MLP neurons of a small language model. Each row is named by its layer, matrix (down: output weights) and neuron, and shows model dimensions 128-255. Each number is 128 + 32 x the weight over its row's rms, rounded and kept within 0 to 255. Numbers have three digits each.
A block is one neuron, or neurons of one layer that tend to fire together. Before each block is what it responds to, as a language model described it from the Wikipedia text at the highest values.

Description: Final piece of common words
L3.down187:182183129122120161122140113167171104165097115108075038149117126255141115107145149184089162141081145102125109097088134096094165141148171101095109082094128125107047139120208099133108089141162106163142152149130148097168127090132138081143146157117115149128176122074085100107122160136118128087119115139153143164084140121085110200092105136160102081159106146107139086165158076099077130121138

Description: Mid-word subword fragments
L6.down213:149179126111151108127145102127113116129143132145172107128095104113131158170113107096046166100154143171068107076102131110120119158118126155196143094182142152130143158078125170121203128243118131129129146136155154116102130159128128149138080123123185159106153070128093144084157104163148193162140090094124185102143130156109138107089112156138160130136109167118065093118107118139122090107155
L6.down224:134136107106149146129080099083109095105121151185158127130115085131093154144148180147098118125107126189150117194114104188073129121090136136113117199160117109137133089113120102142117108124205105065092131111108098192126161198108123088142119138165169121119187109169106136181136144104161109119131121047090100125102156122072150082131181150140152107126129134155155174088095067121078181133127
L6.down264:151191126144135122154194092158126166158106143141152104123191139083144112083099062129129102165131111203111129132095108118173110164136133078127149129144182200142115126129104160119115148038137173081127097114159144143119140090104159086092100075132145099123095199063182091135126126206136080130153213103128138144090138114094108147142160164072093173152107145119133191109088150122145197204102
L6.down412:074130149114112066189092141104105131162153138086164166097113176111130135137098103142122105113201161178101130175147171136095085151056133150120117161116128091180099150162131145130086140145130076108126109149112115097145163164072147161127114138110136094114096100146125126142198120138102199165150148144124143144072066131126116076137137163148098127154137126151066144081163183188074094095078
L6.down739:120101160096104149134135181116126168166090142082107140164129157112135086114139085169146192104130108138137156152091137109110143084119115120112100127104094133136110123114047136079128153167138090154121131152130224112055085149069085088171097120102153146125136140126144130132132138122172179110118145070131115165148142121061094146103122102124135118157092101113190149153074128116115146067143
L6.down796:119202112137125163146178111068150102133130117151123100152105118104080143179166099157151119100067124124100170194131125126144189129152072125095150135114147206174116145063154090135146129098154085126160099080108088133108078071099066111131119128085137178164150144119121159145151143185122128127138108169093142068163190127139133145074105111137108027117120110084128165129170149128103089135110
L6.down840:060138090118146092099107115138113132159115110100122166132089154106165106125118167129098164112132146161105189143131125133119140172099162089084104165086178132131155126120136076122152181091158099180122116165161142166144109137160127138143121146128147171137111156109162162067160124105072093113110116141155119173071154143175184141172117159119171126148125068096072108138128165085144139171178
L6.down927:194128105114115197039170170093130095137122137098144128159122172107154181102088116122138076093124147108089120089184119130100156119124118161145184065123086082125169118042155106079100171098181096101108102109126108137160154236133183106086154156074117115118096164154130111115130094115142125090124115173148094102203117115115100170114125165141063159112142121206137111160126143082124108139097

Description: Article "an" and n-pieces
L3.down332:183107164152150125114126113120070069194151114161124144113131114205183124127134093076080133193122137147184092142107142126104168086177150132099136101074107129147088150131127150105083121109102091133164159166108110070141118202149169144081150156117152174123180178106077115185169150136135120100146147137143154144148145128106139152121123136125171035127214131059116184159131090081107090107121

Description: Word-initial "re" prefix
L3.down554:164165119170141113143164111173151165089135106160120155139215072174150154148137140099116163094088139121157090111181182137168106148138128136138146130108143127143107140111073197151138129158137120093127149166102145129118113119150100211188129125073084123104131138137158116099156104107096168114154107143178098144081108121084132114176121121087159137106152095115090083139169143139119140206171

Description: Coordinating and ranging connectives
L6.down77:100146070083078111111106163146150143119167113137125100098108143125130030175132125163068079120190177144096096145130050123150115135155175115108130144135124187135122140122122177113056071118126118104122125112136165138083146149122129145107096142076093150122161165132123132154154122176175058074125187118088097204148162132136169134122150159143197112109110078135173155111131136125126145143153
L6.down156:128120160196114117083131139156088156087197165132130110076163124116157136151132143233112110078180111114117117143137105159133162164130124154223142132153126146134128130131031080155133086102123082166113083189134159134090165148151090098191160112124140180113096136118147098140155090177174084116054129093111119150171145150126101139073106080090089114130093132157085149164106148130108122124130
L6.down244:131135086150069117080127156146171150166068071151083136125137125080145090129168120150132144134108085118104135169081210122143163194102157160151098143136154091098053075081163025143155110129164094140157067174141148130107119173083204053143152132112138160127144089143139123087164108156122163115121059098122132118078118166095067142127102167139147095099102066145129118147139080202141135167148
L6.down358:128134173096115072116129159097150127100184145141081100091150104125155091109136125145134119051126165129105096146140171178124113141078101179115179159121141159101111121179120111167133039140129102121100159138150124118133101139109142079113154197128127125112129124196128156154121104126047133091140110171167106112102151140160074127145124173116116072127061142107153128117176091094089190163164
L6.down438:134144153119116068142113029108142130142123104166065133144133136118145119108161042103095113114108073160127146065136125124120125110115130073047129096157148167123075057151127153166119117157113160085144106104127201141139149107102162187131196154135114095155143187120133163138173165187091124076104160110088107156132118163075210177123190113129148130149133151110188127118135121106045146183112
L6.down441:162117139135133125189102166125140106073089125169130118066133130141111130086186153087116116113146133093063118089102191114176144160130083163114113153073110165104104137148110098183071169208054151093136143137200137171096149148117135094155161132070142086149128105054095162125088148144155185045135144099120073094151091175183111114138103157087135164118140158138154136132132209099100161140154
L6.down589:114160105137148100115130162165134136113138094089166090139121125177109094171130134135154130153096149128159145085097127116157065163124119098164162114106114092144146123134120134091141125129032196096075140148131149170116157148075114112154153141106119140067130092152157090145185102142129218171133147197097140075091124123112084110073098107160115140235152107161170111104093173121090127172134
L6.down758:053110173089175114118137138140099138097108154151105178140162152138177109097148087148147093100120111093097160144151211166070066134126114122153124116125132133121078117145171124107099085111154085107130077089162136115084100160148128129103132208142134141134115112091121150096042123139153162128089181142161123107105102129133128172047151121099117109112127153202149120102076143130170115080173

Description: Verb-to-object boundary
L6.down107:081087124160099138131168145100102163126183095145102132115122167109128094135146206110065151127112082076192125093147177094129101144202153103154128126027115147156155159056147121210152133081139123183133143107095133121118104190073105133157156094126112147123156102130118117140108197152122101151150117164080126155106153091128125092143134086163159181175101146075137063062178085157092127159162
L6.down416:092164203093154087133181131103143144143134110134127135175122174072077136141128113135087132151134104110112117142147161113136161158079118122164109183125134097165044094149173110128205110177169126163105185088153190126129118129119132121153095098132134147090112092129173064080135137136117120126129121129105138136125059135107215147143091157113135100131122181131126166134101106160131120088073
L6.down431:148134113204133120144100129146094177185087203168134118156121124106142175115155113124137142087128114123117164099133124195137182161097102157114180211141134130139181155105131165143165092075116108130113081105101177101123095163083128114126084120081180099115120137122109112133100171188138098092152121099057025108146112146141146114139172160114083118141160102167100072145101112138061226192131
L6.down527:157125106085104138097170102096062147093134151143167174129152123132134177107120098112108109125142094079100129135160174135108131107072146098145159157105144079140087102106127200111110120158149102085078112095098068153122130107113094133177153148163095117187109138056161074144150157177141199176150079105074057152123098119132155093172134095176129138137125201127140100087104141128130141149122
L6.down584:106133147136067168063126147184076112127104106124109143089090140109119160110127088157144112161075100164157145148121157085146146178104142155134153121135183162128106150128070140182116122155159144158195138111147169214107106140086108162100105130156117190119133135135086151132144033189129129116140129130113162164117119128124079094114137166133138166118124108134104047050133152104156146149115
L6.down704:132192146107094068109081160159165102146095088112131115124075163181116170118137147129166150150114087161085189123153118128164116085133120111196133159144126148114144083122115081114131148124112104092161130061120111086137118138137157045104156109122155129190081144140182157097078079102140129179116059088132111144113095113133119077150120130149108157147120106144145109116176144167118120087202
L6.down754:179131134218165064071129151189077083118128100165087085106124158184100148098168123207166141157162149110166159146138110128135190108170200149148087162143173168177130077129143096099179135121134063090147133107149181121126157155132126135099149074104140092134111152133128151124100124104158089116131087070080096101104146154112079081116146143156191101169096125104128132100123118139104110111130
L6.down780:129063133161148114138076146103090157125156187152097132140110152091131081124072095109067103171138129105138102096154084147122157136127121124129150132147102104120130076126157123123158130163097084127096174154137172139163140121131180094143134142130122096134177106169135133162178057103159100110121098113130116127147164101151052118133103143103160127138073086072082098113156143172159093155156

Description: Quantity "of" after number
L2.down66:170102110119087157159121106085103137117190098173121093165148165141141098074108170107106122127125148065162059099126113132139117147113087145175168096176126197105147153114138036141108113096116180112143110156134141185148122090126127114163151105143148114186136133136130132098057153117148117186145142126178134038176131130123127153131162104099099110120092111147141133171141086123077212081160
L2.down101:132117109100062107127196135143104145134141132166112073086100126162150122181110174071175086176127087143089116130116101153136116129129132164101123130141142145190170117117131110097203087085181140190126156143102194150094098110105125122092077143120104118069169134116085148089096129123143107143151101171167128137108115072165093087117102149099164159106156105071143149141137129099154114137150
L2.down171:124114135150102071156113101135070123120116147148066130111136122189167147084109067035095119136150144132134099164078192146127118118137105110147128114073118163132106197167087142117107108165096149158054102150096151058145170121105184137019202133119133186142172124115159118135140150141109116101100194173100114160100093088141157134117074107081141123124120174112094095104158114104147145139092
L2.down509:062151159115152093171096087133077118122142140112169083204142129116110166139119144149191164146088160068129110137049123118151091173126102086152118118125122108107151146094148197109154062063122109118109117097095093169122096084174102136196164075176169125120096098148128083123128106108138141100149137166137054145112092123139151116165100067176155103150086128213108094118157110137106145100150
L2.down737:142109098148145134132171125132105179103128134130139089125155196138148111096062148107129154152138111167146086075067100078131126193168116099114105102159152138118070145174106160142107094171114137109149120094093096142126141082124130153133161128157138163133078148096170111174121149136111085101092164132093152135092138132103149193095166140157199081169151073161171098102204126105116128128086
L2.down845:079104147123178168129134116186148090089101108200113078091132097088122174088066155109154123063123108097112150053138095115077187145121113108149162126146109080095173162164142140127133109113118154097144130135117124156153109124132117117162164097115082129125153131162134157151136087119126103151103147125114107115124136185072094133098155129162081173117132115130184056147172133164151091156123
L2.down914:142168141118119123090059203172151146113091182151109126087209182133121097147181105152119133135123142142121078101102130172106149109108181052134128170136151144213122103160168113106177127132099091117100134151129139119128183171170132132092096165097080147094176169167161089108145134144109121164084111145101161213106133097084125182101098154111111107097119119133157092178162084132100089162082
L2.down948:130133127134120106111130187182083101096110105126103110121182081115096140125112197147093161137132173141163109095161095179121138182103117146189192045109112105136040126154150140170189130232105133156128192135154114157129136089164046141173139121155121121148099136117128063145111111122144150126105118137081152138109110133189131121136123144155070108130129140146110087153186140155168083146140

Description: Word-initial "re" fragment
L2.down266:088137094123140110112131145156104172151152114099170120153116111135138098098141161124169136137140169163139088071203113122104125071154177143110175091099145156153124105157111170133191141090162100121163123163155074124114114121073144114174152128117130110113072147130155149110098117141169046143120090074144101126053192125115078145144127118174120121158134141085155140118169160101111137109175
L2.down322:158116124139158158118113131138125132159144080198185132084181130141150116089123104130123125172081157166164115032110142120090112108143140102174133100139073090132145131101171183102143128124126105145120126071077136121139114155161152120135118168066188134143109132164163137148063147068133145137115099186148079047124151131069163141222143111145161160160127085084060080191123133123096186137120
L2.down345:143093119121128097196174119160097139114143098091142079127191107114138094093123130094119125130110152212128070089119167126127197165176167136110137161123081111141144147083149116119115122091137120140118167138129127126139083151198148128160080080073096112085124168157134097124127184154095110114116126087097110084154138131051174181138146117177128172124122083137125096163166135172112122111128
L2.down448:117133103141135107102143143153103137104120111116162216142145091160096114197182111119134133087130143164099132113122133117160103117149015136193186138073092069161164116111141126151083116132140171132147107103168075111112150153149066101162119207146152103184070177110109112098152151126102196178087083163088091131140095100153129124101097167185135080159109172143144137139174097076077150146119
L2.down461:100124059136157133107131117164126158105171122063167129147137084108144169113126148124124181127102085189186203144077136145084124088218088064135139149134117118118123062150110145145141190086103109133064145126098179084144144117096192162138156223090178145126103182208135128142129143111119164144138089161156091096072110141095075127193160148177119090097091115101137112143148115144096133134213
L2.down553:131111140115105140128123119116132119126155124106092124137109087130151095091128125173144161095141119106128162116091169095141148184171143122180125101117097107108158107015113145146103114107119126167201166207098159104148184142108142166113160121080121127180135163134136105062144103138150108090079123199132140086106117147073164147160154089186135140119121072157093086141132200162123121183084
L2.down649:128137144130101128124123095132116147190099091147147121110146163167131136157158094135100151095105145087107185102208112110109110054097096105165174121135110089100098145154096094085095092143140134109153060105069111148149154167135180059136145166145160164198141167120119109145121177125173049119116126108104125090157084148169161170159164139172088157114094099147130192170116153130079115134126
L2.down716:100134087180126166121130056132094193145106122147125134145203103193132121135129134159076097160119107123167111075183137130154090131132099158144136096129162084116129091125113187107115084127076148147145093171131090117195141126130113145113106144164144117092134147175102118095147105139189155131081070181092154148085100106171139165159127143123129158136145097068131081101156154154096105166152

Description: Mid-word pieces and "and"
L3.down923:143126104137131092114095101142158074213100129165116056129151126156141108154098096161117080109101138142150051122104140134079169141110128107150097129131113102136119132118150095142171183154132098126143119079136182140092140134123125157127167144122165144164105091169077181147112078148117153073110137135113171144129178145126121133118097179087137113133162110132181120131163131121138156097067

Description: Piece right after "in"
L2.down6:184115136144156157068151129094122148095116172177089159118161154103132138098128148113124084180133118089093088170147099109087152155116104126056092146168117094169126087040131098103124075203143094182130115149108147151096083130136100123083031120132123121137145079088108167181113146115128056179139109094183118143113090163144149097109080120089186088179188092148136158160089151101134138119138
L2.down353:117112137118105161075183150140119059172151120109129102136117119138113078083152123109168154121108137096106191105144148128125151142141180113123166103168102123093130156082086182110145118122150097078107184095048128124131178173149116072138151128145120052143121075094051137074120123169143085181129076136147104124108122168135125161093047093204140157113144124075057080150119108122087122186104
L2.down492:114139157100149091124102107070099149132120130162119166121130131134101096173189154157092114145145180132138144099186118149105086091181131114172132168162163097155103046143131168097194127142147174128116139154155151097125138153119135159056169139081118158130157098134089098165192131111179153088093158130117156139146113158067104066150107131132095118143171132079188166150175103133090070161171
L2.down503:121160132166198180094184122142201199178151073145083124103165142102104103114164117126112207196148163100164099088127143112085125143100133105166088137154171124104095122160107111120128097162099151181089175065123181153121124163148120157106170085138056054151130137179196118117167130115151105145129142076171111094123083116093065141133094131090152166112161135170151100121106096192075164182127
L2.down640:168189136177125146161152145048079138110076151102121146129085163153171159161136108179150152191136121112118131127159128091076138144111147135140189152181157138133112082165129098113121155160151141126133132148160094152132180143126209146061142099113140101161132129200107130106162122103097110065129143122119090120122132104117084112132119123123102117043109112146168089134144107179086184070135
L2.down727:157121148098076135085153127128166148149095145110064112129116139113161163086132122109156145116203089175190104056160107129165154140149125177102145114131080139197097126140118147112120121158098125119092214146142160118115117098152133108139127122156059165113090121151144117107117123102146161100166101125154193118152084151168145133146111103140137184077121153144183116118162136172146099153128
L2.down862:097076147127148167184125098152136109126170114150161127126102035067120150123086097128161117087101139171076163147133151134092134103110175107139141118158053138099084143123111100103093140086196093126167198124110120142172201121123174123167117139131097074132158097150124121141132117168151112084057119135069117142109073076079153157175144129121133208062151063156083141128129151191186219129180
L2.down878:124091134160180196156129147166158148103132140105092129109143142140079135089139107110109129127082114145176133135164108101145160074108071108140065179188107050010067113161154121122143136142174146130102083106150194105196122091102082114081152064132145088099161089152115074070125151124130122087068143125166123106171094174086127138122103129186177160199109133156117090173183142116087162164177

Description: Word-initial com- prefix
L2.down121:160122087078107072082143120136140119166105083082049101159122118172144064094162147103137151141160113111096186139135120104117161045121136120109089131145124128089126117136083109133156134143093110122129119054124084130138171081141136163115117115086094130126129119140137109132091137175194189112102112161171193143113129155125102123116109107147147107133136110123123084162199131103162136126125
L2.down163:145161117181131102148103126130093129143179159136115128147052073076194126093119163121123117083145171128093147144145106077133115097145121090086111163138107126175130124124099106141152133093142090080104177104120155137118127132114168150100148118128118110133081055116107138095098134130174162151103127092184203169154101174102099175170147137137149127128113122203146096075163097065075110113125
L2.down293:157176098123167083168078148151095129186167128162097154061123168150141165143151068125162151150096127088155104150176138114098161140140094131096116076111146116077151191206108084159168175126104136184128163163151112102142120157124129188127136151138119175116094209133071169131147130086187082146168111091115110057091090144129098126165097111125109123121126136179112107154143084115112191135107
L2.down329:120168153147124171135147101137138134109162145140125134140126114104092111099123096053111134143181119115143143158151092126145072112123114085158171087151080172133215121172125127119133176067144172153154113205110170113124204078160132071109155114147135129110136180139142125105164136137139093107156101145152158135116147113118131133165139116125099149163177170105090091134123184098163087118065
L2.down720:113175106056130251192066132164178153126106122073113123126110116146146108142134167144147091137117158144134077114080143157168124163156153141101113121110150182071125136155095140090171094139141139149048091132117087104127166163087136123123130130163095129143126138180207092133105153109177100110098131178145075141133102161104109152137230190137130061191154093065117119131097099045089051082137
L2.down745:161173151046157089137162128145111147123160121133097093130147110219158113119076135068109161102145108152172129101111155112104152104082132166151109114135049154058132107148154178151193149080132167159099065111162147155170086105173133105165126137100175164122162119157153119134083130133152076060144136145096127144082155113157156159113114124093101115156130109119172091133140173131147179135105
L2.down774:202128097152117150160148104154098134114122155109147116086060142163167129101174063064146112087138109142080190149158084041131144051140111136107137142090166191089124160134118085124193156126152133169129148099158096148121135152147173120135153122124117135140148144108117168114121124145129134155094122156046099131193087146097089114157158113161134162123139133091122132111143129163130109104174
L2.down900:138173136190088125163160135146130152121118170165122137091155193129113119111122099101120107106131118153119129134119103150123141168153150088102178136101157109151139148095104159140094133127130215089140132161074136120094118137074143178171112171118149150104159095184162201179071119135140089086167122133079145169171085139146064118111127122134160131072082122169183149106141135134135201068115

Description: Word-completing subword pieces
L2.down53:112110156109134145090073105137125106111055106150138127128138087143116128195116138125165162143174166125166129181092132135124151127108069124173138133115143127110142099118085121133153166124118214095128127151081102090119118099126143138188144140087134160153055132115092133151151089179101122097115162179131112206131157186155146104154112033197135064086064081096076113147153099080179117125129
L2.down188:142166123110087155077131184149126151135174131139136121112186125177113108102099149108125145144089132142100215177100184111138165106101158135161140109133141071052105101140138101126091181172103128105042124169139179117119103155079128148168157060183155144179131227122099091095060115167128102084185156116143113087095195113136074106115135113155099122144148058172151124172094198145141115182135
L2.down413:192075084126150147127166194131115137157073103110094099145126135102115108177120138132120148113126106165146135101195122086110090134094120093143149135105129154153158149160149153143120147133181081100141187166167107091134179118168184099141118153104120113136183053130190191181100112112128133093074147113168121103123137123103099145124106118115109095133128141064222100161106119091153118149121
L2.down451:151121182109168134108169147167139110127102117130135092165184133116116161128087136140175119107151120178153129156131109123088143099025185133097146160139088080136138140132130093150138144162131151113103131086090105093143134121081129069107116192062160141228156105142132171136151124139119062181095163132174130068128133095118102126114154169193092097140151088065096108152135130104119117051128
L2.down512:151101112128131087088097175142126058130119095097106145168101124113111101127170118107136124117136114129121123176141129180090099176115127138143111174120057130186096151171171104110152140198141085129111229127123145150131097168148097132079164135135141120135112080103148119118137126145091142088088128086100140145157106130087104102068165102119165122158142131121169082119190127151137093189155
L2.down733:167089121145108155140129105119144150130154124107119066092180104105186151141121115092124150070130151161171132086105127089091156067195102172173145130124086129136107124132082153113139113113168117140135138159111094158130088109128232136123199174142141154167126072120062139151145123143164070081152111124120124132110108158117173146134167128101094102124069133151121201102148237150146112108153
L2.down789:189122089130108124113133197120082127156121103144133114156162078110168134150112136151101149070115138180121100146151132114121100193104134167172121153180085068094085112165132130188105076147093032158163171200140114105135119132085128115179147147140090140134129101142106126194125167113087094121084129174160176110093162102166106078134136181107197162111126162148131067175123145197081148138080
L2.down1020:129093173122079142124186108156118108121107147149145113127092116121096106091188190140159173092101160118175105094139128122097083085101077152196176065159108167074128174136154142162148110123136153131112070086131121149122133063126149134127134110178161094079117133126145118118073126114133125063108183119104093116234108093066125157097071097172131106142118124110109118085129064170142129130126

Description: Word-initial prefix "re"
L6.down64:155164144130099111139163129125133155159122166121093122135123156168144139169162116121146114140136107164119147148130180137111140144148123148182134108122110118166114123101110152139108096152086137142117138201160132149155118134145137175085125140109085107136123180082118112084089108165117098255159097119146143127120118166062055146116080086141073145124152121102122170119138119061066120133084
L6.down81:128192112170092116149144170088154175144149095134127164111161119139109135097111132154090158173146092168101166103130119103127164072220078140066098062142140108189136131105156141134118102105127100121121118170088049119146116127161125134189137128108157089151174107127114131087071195112118162214094113147126089123114142099134145114097141089119165121173121190161093109117175116145118083135150
L6.down186:101125136113120107165167162072107103146158106167181098150180140098097123186160080151123123144133106183123120123114147093163118091189073110080138155155174099175135133088163098142085160064066102127167108163098155154082161138121152094108183148095156148127102172067200125083137106148116164147066099155084134102135084097120197110145143152183132099113121112127158114114113101103121129160123
L6.down201:111116053126141095181148227103136143068096129142101120173163109169090109178131098135152157124141180136092186155124140139177126130108107136154125111162112108118065142143191126101135080168128149158152159136145142081153125138175102118204143155136118095160148113122151082108118140079115113243146083142143150137130136135087088071127137170125088129087142099100123146178147079076172158083171
L6.down503:151134130158115134193152131097122157115105013101127051149129131115150165123149065144119130118080118119200133074101144154081136146158129166164130112122076140101112086134135084148104117092152141161214085142104090105105105065178149108156132111157139131071119151072104158126151148123111134109109085149117116089160137135152175156133089118109140123121140156082108150143108175147155138107122
L6.down660:133103127148120159147137137100087104067116122161098117117155160167154115079155101103117059171085151071176146171149135178172110132136169117137075059106125126138134109066113169066123064179106134168094162110120086118129086078100155148141158151098157165095114148165118178136120127104108172255090109125146090108102165192094106146156143124112065090128146120112119169160141131157123124113115
L6.down715:078138152138088084127171123103131165214109105113117129092114137096071166125128160113123056092140123154182145122110121147142150118134092087086127114147159095138157087173125107104144110131074062111158113134215162090102095168175156073122094088136130107141099214136130141106139145107160086113121122164148091138126142116076140126121092099127157078092160144091189209135160136103180143095146
L6.down866:172161137159159153124063166101128156188146153173055148112168116109171119064143027108137153127126134120114150132138080102099169117143115139142171089143129159118144099116136170143109122116167102154129120129095070116152149128110128136105151106161145149133120098152115135085079062110075089169189120144117177142125161136103113163114131133119137126170067096100161137160073177152151133112101

Description: Article "an" after prepositions
L6.down178:149100150067121106202134139122163128179095082145065087161133211188112073104135162121073075167166133100130125153160124098164171068139114115123125107089129070155165122154191084153139147194095134121138111141125057100155146116104104135087144131164083150099109104101099100108101136125135175110108156113152138125128095111096126143116196107095121117084105137072132130151046125096107092131131
L6.down278:165108116159137165059110106120126099144202106173088073117124153183146147087135161099128110137000101167169056151121178150099123162148107169069116075179094089109143139099136140126155137134122140059134181144144150190131131182152080135092113192102145113124151119125140103145082128122156139129097128146181141144123117131150145137137122105143085132130146149200131147123058118145097097146147
L6.down293:123138115142176071097187117113103186117114075162066118186093147145131098110163129156095090099175158182103150170097112163150162105147112104100143128070109191146126108096057180062132108179185133160125073083147130145155138098137138099173152143118111128135127081113175135128158167128115146131123125111149057151153104164100147204132123073078043098153173097087162139090156088141125160134105
L6.down378:118108148153119085145174137082187115138056110120141104147095157141146105105137143125110131129180167119157110123061183126089137119159113088140116110177146167169198096181124115123140122090210144097160054159105148126085080113094145157121135174110153131128108134155157126173147126084171084128142118072165139147048124133123075092162129106119120113083222112121131181106118155122119157106109
L6.down590:146130133103154082133132155114163121193157119090095171092074204135150121089123160106050130102119094182160137115141121121109125145128075149094100111155134083188040198130111166137109186120099143120067110120150199093190117139154133178133164142125107125097106157140148156137151124110136129191150174080115085151057148165118141166132105121162174164099123087163163154123103155125065094111068
L6.down594:078120188110170076115111165119151156220146097183070102114126156114197081123087126171083154044164119130139139122074143105115166128120151068097136144169140109102108182113106116100107121122136114113068144143171134076125122174113096144121174149135150203084140150177150106127113122107154150159129171150142138101123158183110106122123110170137136120125143139114128156195156113118111102115113
L6.down615:101116137151186076118157138118146125176148101114118137099149122112092144128127077164121093129149145160093160123113113071152164122132098087098149212115107130143097100119107141120116156129126150164154131064067169113093176131132184107124192165128125159140132082106119146109043077143181132159121147109123090123104158181077129154104080140105161129048191107153159147161147107063085110088061
L6.down872:098073154141133150108074094136110122179150158111131123110150109147135160152208118138155182119133191212169111108153092128089103098156106127114144124107071109175198101192213104160179122088148091124125135090138116169207090116172128096153120140138101104072117132103097162122152162170169141078141123173131124137175135109124094158186136170109087143093114134090145139121095180131183142029098

Description: Preposition "at" and fragments
L3.down411:163101110161085160149139151096098123139135218130143105125142136160122201082121130156147117147153163187107142124127090123094203161132101133136125157104074114099112076143155092129132103111116118113057159148151120164158101164152118129176147055137163115111112128109136076080152125120129206167133096114089089172011104201154130104148106099115115187151114114157094060157145147125116179060123